From a checkpoint of a small transformer trained on Wikipedia.
Size: 12 layers, 10 heads of 32, MLP 896 GELU, vocabulary 2048, 8.78M parameters.
MLP neurons of a small language model. Each row is named by its layer, matrix (up: input weights; down: output weights) and neuron, and shows model dimensions 96-159. Each number is 200 + 20 x the weight over its row's rms, rounded and kept within 0 to 999.
Before each neuron's rows is what it responds to, as a language model described it from the Wikipedia text at the highest values.

Responds to: Mid-word name fragments. Short second word pieces right after a word's opening piece, mostly in proper names, such as Ch-e-lyabinsk, K-ol-kata, D-ol-ph, Ch-ang-eling.
L6.up646,230,202,226,230,165,206,208,184,207,171,191,203,184,218,158,241,193,198,217,193,157,198,178,196,185,166,221,171,224,225,206,244,238,185,217,217,195,219,168,187,206,214,176,223,209,224,200,181,220,182,198,175,222,207,177,196,206,171,209,223,209,202,145,199
L6.down646,198,192,226,228,227,190,171,238,206,185,175,178,211,197,217,213,201,201,180,189,201,196,233,248,173,218,219,218,211,218,221,187,191,233,246,230,180,173,189,239,188,174,191,206,194,170,199,191,204,188,183,198,183,184,225,192,204,183,224,178,206,219,217,256

Responds to: Years and mid-word fragments. Fires on year numbers right after a month or "In" in dated text, such as July 2025 or February 2008, and on single-letter mid-word fragments like in-c-orporating, Ok-la-homa.
L6.up265,219,159,213,248,207,221,214,214,192,194,219,153,171,209,191,239,224,186,176,210,191,198,183,192,164,227,238,225,192,180,203,202,195,188,210,204,171,220,178,210,197,227,188,237,208,184,193,206,189,197,175,194,197,212,210,222,194,161,210,195,203,182,219,199
L6.down265,181,230,231,188,223,185,199,199,190,236,175,186,197,222,189,171,215,210,181,187,178,211,204,223,219,208,187,221,177,213,180,188,193,189,204,216,185,224,207,252,242,177,229,190,191,210,191,183,229,195,242,226,178,162,201,148,151,208,206,212,193,223,201,213

Responds to: Mid-word piece continuations. Word pieces right after a word's first letters, mostly "th" (O-th-er, Al-th-ough, Ra-th-er) and "s" (de-s-cended), plus some " sp", " well" starts.
L5.up14,188,171,193,225,219,194,197,198,245,192,209,180,209,222,205,214,197,213,188,173,191,245,222,190,229,216,194,205,180,200,214,168,182,216,196,220,242,181,185,191,171,178,224,180,224,193,196,195,223,227,213,234,151,203,232,203,199,207,238,149,190,184,157,234
L5.down14,199,207,171,201,200,149,227,190,177,174,200,235,176,225,193,203,225,169,225,201,186,143,181,207,198,198,203,232,185,247,203,250,200,185,208,199,217,206,199,159,202,149,193,206,192,185,214,197,180,192,208,162,231,219,204,217,218,195,157,210,251,216,206,208

Responds to: Mid-word fragments after Ch. Short second word pieces inside multi-token words, usually right after an opening "Ch"/"ch", as in Ch-ang-e, ch-an-nel, pro-min-ently.
L5.up230,156,180,160,183,186,200,195,180,183,212,175,189,207,215,210,204,210,192,190,174,218,174,210,182,194,202,234,167,192,215,194,209,190,217,211,221,200,204,207,191,198,215,211,207,216,175,210,188,210,227,200,189,213,168,188,198,177,202,210,196,183,204,234,177
L5.down230,218,213,215,194,197,212,193,197,216,159,157,230,208,207,193,202,226,194,199,193,215,262,188,197,222,195,233,237,170,226,185,219,199,199,195,166,195,202,125,218,186,213,195,194,210,235,205,204,212,207,190,214,167,219,181,201,213,211,182,181,186,173,210,197

Responds to: Mid-word "ot"/"et" pieces. Short subword fragments continuing a word just begun, especially "ot" and "et" as in foot, not, Set, Monet, symmetry, plus "Ho" in place names.
L5.up709,227,168,189,219,207,207,203,198,213,172,202,197,170,204,206,182,230,184,239,239,226,162,195,167,140,221,199,225,194,191,221,214,178,217,210,189,173,182,182,213,192,199,195,216,217,185,199,209,187,195,225,196,205,241,163,158,175,181,220,213,173,189,198,207
L5.down709,183,220,159,212,227,208,175,176,193,170,214,206,207,238,227,207,190,196,176,193,199,173,202,184,187,193,225,174,193,153,221,193,180,239,192,191,189,163,209,208,170,205,171,163,200,194,222,204,176,224,206,218,220,200,207,216,194,188,230,192,192,196,202,212

Responds to: Mid-word subword continuations. Interior word pieces that continue an already started word, such as th in Dorothy and ph in saxophone; also decimal digits after a point in tables, and Career headings.
L6.up373,204,173,192,185,181,211,225,216,204,176,192,236,164,227,227,233,205,197,226,201,201,214,197,166,196,200,237,208,213,208,241,179,183,189,226,233,217,153,212,215,203,185,211,171,197,192,172,162,216,224,217,192,197,209,228,201,196,208,201,203,178,223,180,229
L6.down373,209,226,200,189,225,215,202,173,213,216,213,202,201,220,197,192,201,167,172,136,176,171,194,205,196,194,211,224,205,196,200,200,201,171,172,180,171,193,212,155,185,171,225,207,166,199,223,233,203,184,178,200,207,203,159,206,171,156,223,202,188,225,198,202

Responds to: Verb endings and particles. Word-final pieces that complete a split verb or adverb, mainly "-ed" (diverted, considered, constructed), plus particles and adverbs like out, up, low, close, near.
L6.up14,236,230,220,191,227,190,218,218,171,126,214,236,181,186,213,180,178,226,196,193,195,178,195,202,202,199,203,207,256,207,210,220,224,171,193,195,198,205,190,225,175,231,180,212,169,176,227,181,219,232,196,238,225,222,237,188,192,183,202,189,198,194,187,208
L6.down14,201,199,177,172,191,188,171,201,201,199,219,205,201,211,165,173,227,216,211,215,210,195,181,167,223,218,160,184,190,178,235,204,204,162,229,185,181,198,169,202,187,199,167,183,212,228,210,206,216,208,208,195,179,184,171,223,226,194,203,226,181,245,207,199

Responds to: Word fragments, intro commas. Short mid-word pieces such as d in Additional, da in granddaughter, p in pm, q in sq mi, and commas closing introductory date or adverb phrases ("In November 2019,", "However,").
L5.up201,207,208,205,200,237,206,204,180,217,194,231,184,173,233,194,184,226,177,225,219,206,223,213,224,174,204,235,219,197,180,141,198,200,213,181,200,202,206,174,181,203,176,211,166,201,185,168,195,217,184,193,204,193,215,192,149,232,216,179,183,211,199,201,192
L5.down201,211,208,200,179,226,199,205,182,206,224,206,206,221,185,209,191,201,194,203,201,208,188,182,190,210,196,217,225,181,202,245,181,197,193,177,207,158,157,199,179,184,225,227,244,209,223,203,190,231,190,238,209,182,170,198,197,201,173,186,231,230,171,199,209

Responds to: Mid-word verb fragments. Interior word-pieces of multi-token verbs and compounds, e.g. prom-ul-gated, exp-and-ed, p-ur-chased, plus verb particles like over(looked), out of, under-.
L5.up443,184,184,228,207,194,219,185,201,206,205,210,240,241,234,249,189,209,231,196,191,181,174,182,187,244,198,160,202,181,171,165,192,192,204,204,198,201,198,178,179,207,151,215,183,178,225,191,203,173,187,225,207,220,206,178,176,180,230,207,203,178,180,210,216
L5.down443,173,197,189,191,206,170,194,200,161,175,212,245,178,195,219,192,199,223,211,201,205,188,219,194,187,195,189,237,235,204,229,176,210,220,200,230,212,200,231,188,198,182,209,212,226,159,229,226,201,202,204,210,198,181,184,219,196,220,198,193,208,199,182,185

Responds to: Mid-word pieces, date parts. Fires on interior fragments of longer words, especially after "in"-like prefixes (in|spect, inf|lu|enced, sub|s|equently), and on year/month pieces after "in" (In 15|32, in June).
L5.up175,198,212,240,160,189,208,235,173,168,174,216,191,197,188,177,233,224,210,183,234,202,217,186,197,186,242,224,205,242,171,177,196,207,189,182,194,201,191,192,172,189,171,192,168,201,187,228,192,165,198,180,196,192,194,189,201,232,233,225,224,195,235,220,189
L5.down175,178,197,205,251,180,197,191,207,191,214,219,195,175,216,183,216,225,204,205,224,203,196,203,195,211,134,191,212,202,219,218,216,186,178,230,176,233,209,194,196,188,188,196,225,210,173,166,180,220,193,214,225,170,220,191,237,198,189,206,209,205,199,191,189

Responds to: Mid-word second fragments. Second word-piece of a common word split after its first few letters, e.g. le-t-ter, No-t-able, reve-al-ed, V-ot-es, me-ant, plus a few words like four, six.
L6.up598,193,258,165,188,195,189,213,210,213,153,176,232,226,215,233,173,225,197,210,188,182,212,198,209,178,192,204,210,180,229,171,216,209,219,175,199,194,187,201,174,201,190,204,182,197,159,183,220,190,249,200,214,184,203,180,196,204,218,202,186,189,223,199,201
L6.down598,227,192,172,231,144,191,185,192,204,190,165,202,170,201,205,204,212,194,215,201,189,191,161,193,219,204,212,175,191,197,214,201,212,208,217,183,213,238,174,181,175,232,197,206,207,207,210,187,201,213,222,204,236,207,195,196,190,197,220,179,228,229,198,160

Responds to: Infobox and table fragments. Spaces, ×, + and colons inside infobox or table numbers and units, such as 5 ft, 0.58 sq mi, 2.7×3.7 in, UTC+8; also mid-word pieces like gu-it-ar, subd-ist-rict.
L5.up539,224,195,163,202,190,188,214,197,219,207,237,215,165,174,198,211,218,171,196,206,207,247,187,202,186,239,203,183,217,181,195,211,199,236,217,204,164,213,207,229,181,191,205,204,187,190,217,203,190,193,185,220,203,268,175,197,217,235,188,206,202,193,224,184
L5.down539,194,165,166,195,213,198,234,183,201,243,190,190,189,237,192,210,181,207,185,192,203,179,193,182,209,201,183,203,169,209,197,215,196,215,210,216,193,167,199,200,196,162,201,193,215,176,153,193,220,217,213,215,211,198,184,201,203,191,200,204,173,184,203,175

Responds to: Word-completing suffixes and directions. Final pieces of split verbs such as -ed and -ing (renamed, belonging, signed), and direction words in geographic descriptions (north-west, runs northeast out of), usually before of, to or in.
L8.up342,219,179,224,199,179,186,205,163,209,225,185,200,195,216,207,201,171,216,183,205,200,191,149,211,201,203,187,218,222,273,188,182,212,192,199,145,175,209,191,167,212,147,203,222,193,195,253,209,238,217,188,174,214,241,206,230,239,221,187,199,211,204,219,161
L8.down342,164,210,219,186,222,168,230,176,172,202,194,219,204,184,184,168,235,203,197,159,235,189,210,188,181,176,208,190,170,163,203,194,213,191,214,222,203,181,183,202,174,196,189,171,187,170,192,213,205,200,183,237,181,219,183,168,214,139,235,224,232,213,187,226

Responds to: Adjective-completing suffixes. Final word pieces that complete an adjective or participle placed before a noun, such as danger-ous, consecut-ive, unsupervis-ed, leg-al.
L8.up426,203,189,195,204,156,181,185,224,224,194,203,198,174,199,231,243,218,174,203,204,209,221,225,229,168,206,203,209,194,220,174,197,191,205,196,197,179,222,234,178,186,210,188,197,217,180,177,193,208,238,162,195,204,216,202,222,225,196,209,189,217,188,196,155
L8.down426,164,184,184,190,193,222,188,193,180,161,197,236,181,193,214,197,186,201,203,188,196,176,230,199,228,181,203,168,204,182,184,202,221,208,223,213,189,222,218,185,179,226,156,207,178,185,202,179,191,201,188,218,156,208,221,206,189,184,204,202,218,187,221,152

Responds to: Mid-token continuation fragments. Word pieces landing inside a word or number, e.g. beli|e|ve, col|um|ns, decimal digits, and km^{2} or sq mi in infobox and table measurements.
L6.up120,249,203,207,181,207,197,199,186,192,205,188,242,196,189,190,200,187,168,184,189,197,220,182,183,195,174,172,203,227,184,192,247,162,191,210,210,185,194,214,181,206,219,245,192,200,178,163,200,234,171,208,199,223,226,231,212,243,219,174,169,215,194,214,164
L6.down120,173,180,211,201,218,202,187,194,219,181,213,202,220,207,228,236,220,204,213,178,177,187,213,212,234,188,200,220,166,183,185,223,216,217,183,178,207,211,192,191,220,183,195,183,183,204,239,215,194,199,160,178,204,186,207,211,174,192,173,199,207,214,244,210

Responds to: Early word-piece fragments. Short sub-word fragments in the first syllables of a split word, often right after a prefix such as in or mi: in-s-pired, Undis-c-losed, mi-ni.
L8.up729,177,201,239,221,190,173,187,228,198,212,238,188,220,209,177,211,185,192,171,191,187,199,212,210,219,164,211,192,185,199,176,170,198,182,200,209,203,213,187,219,167,168,213,201,189,174,166,193,180,192,231,168,216,240,213,192,156,162,220,223,191,223,205,224
L8.down729,212,171,227,221,196,224,202,189,198,196,179,155,210,229,184,194,203,184,166,210,186,180,173,174,242,201,205,207,201,197,220,220,204,205,167,231,180,206,197,200,178,218,165,209,219,210,193,190,233,215,173,184,214,157,184,196,204,216,198,211,207,196,211,205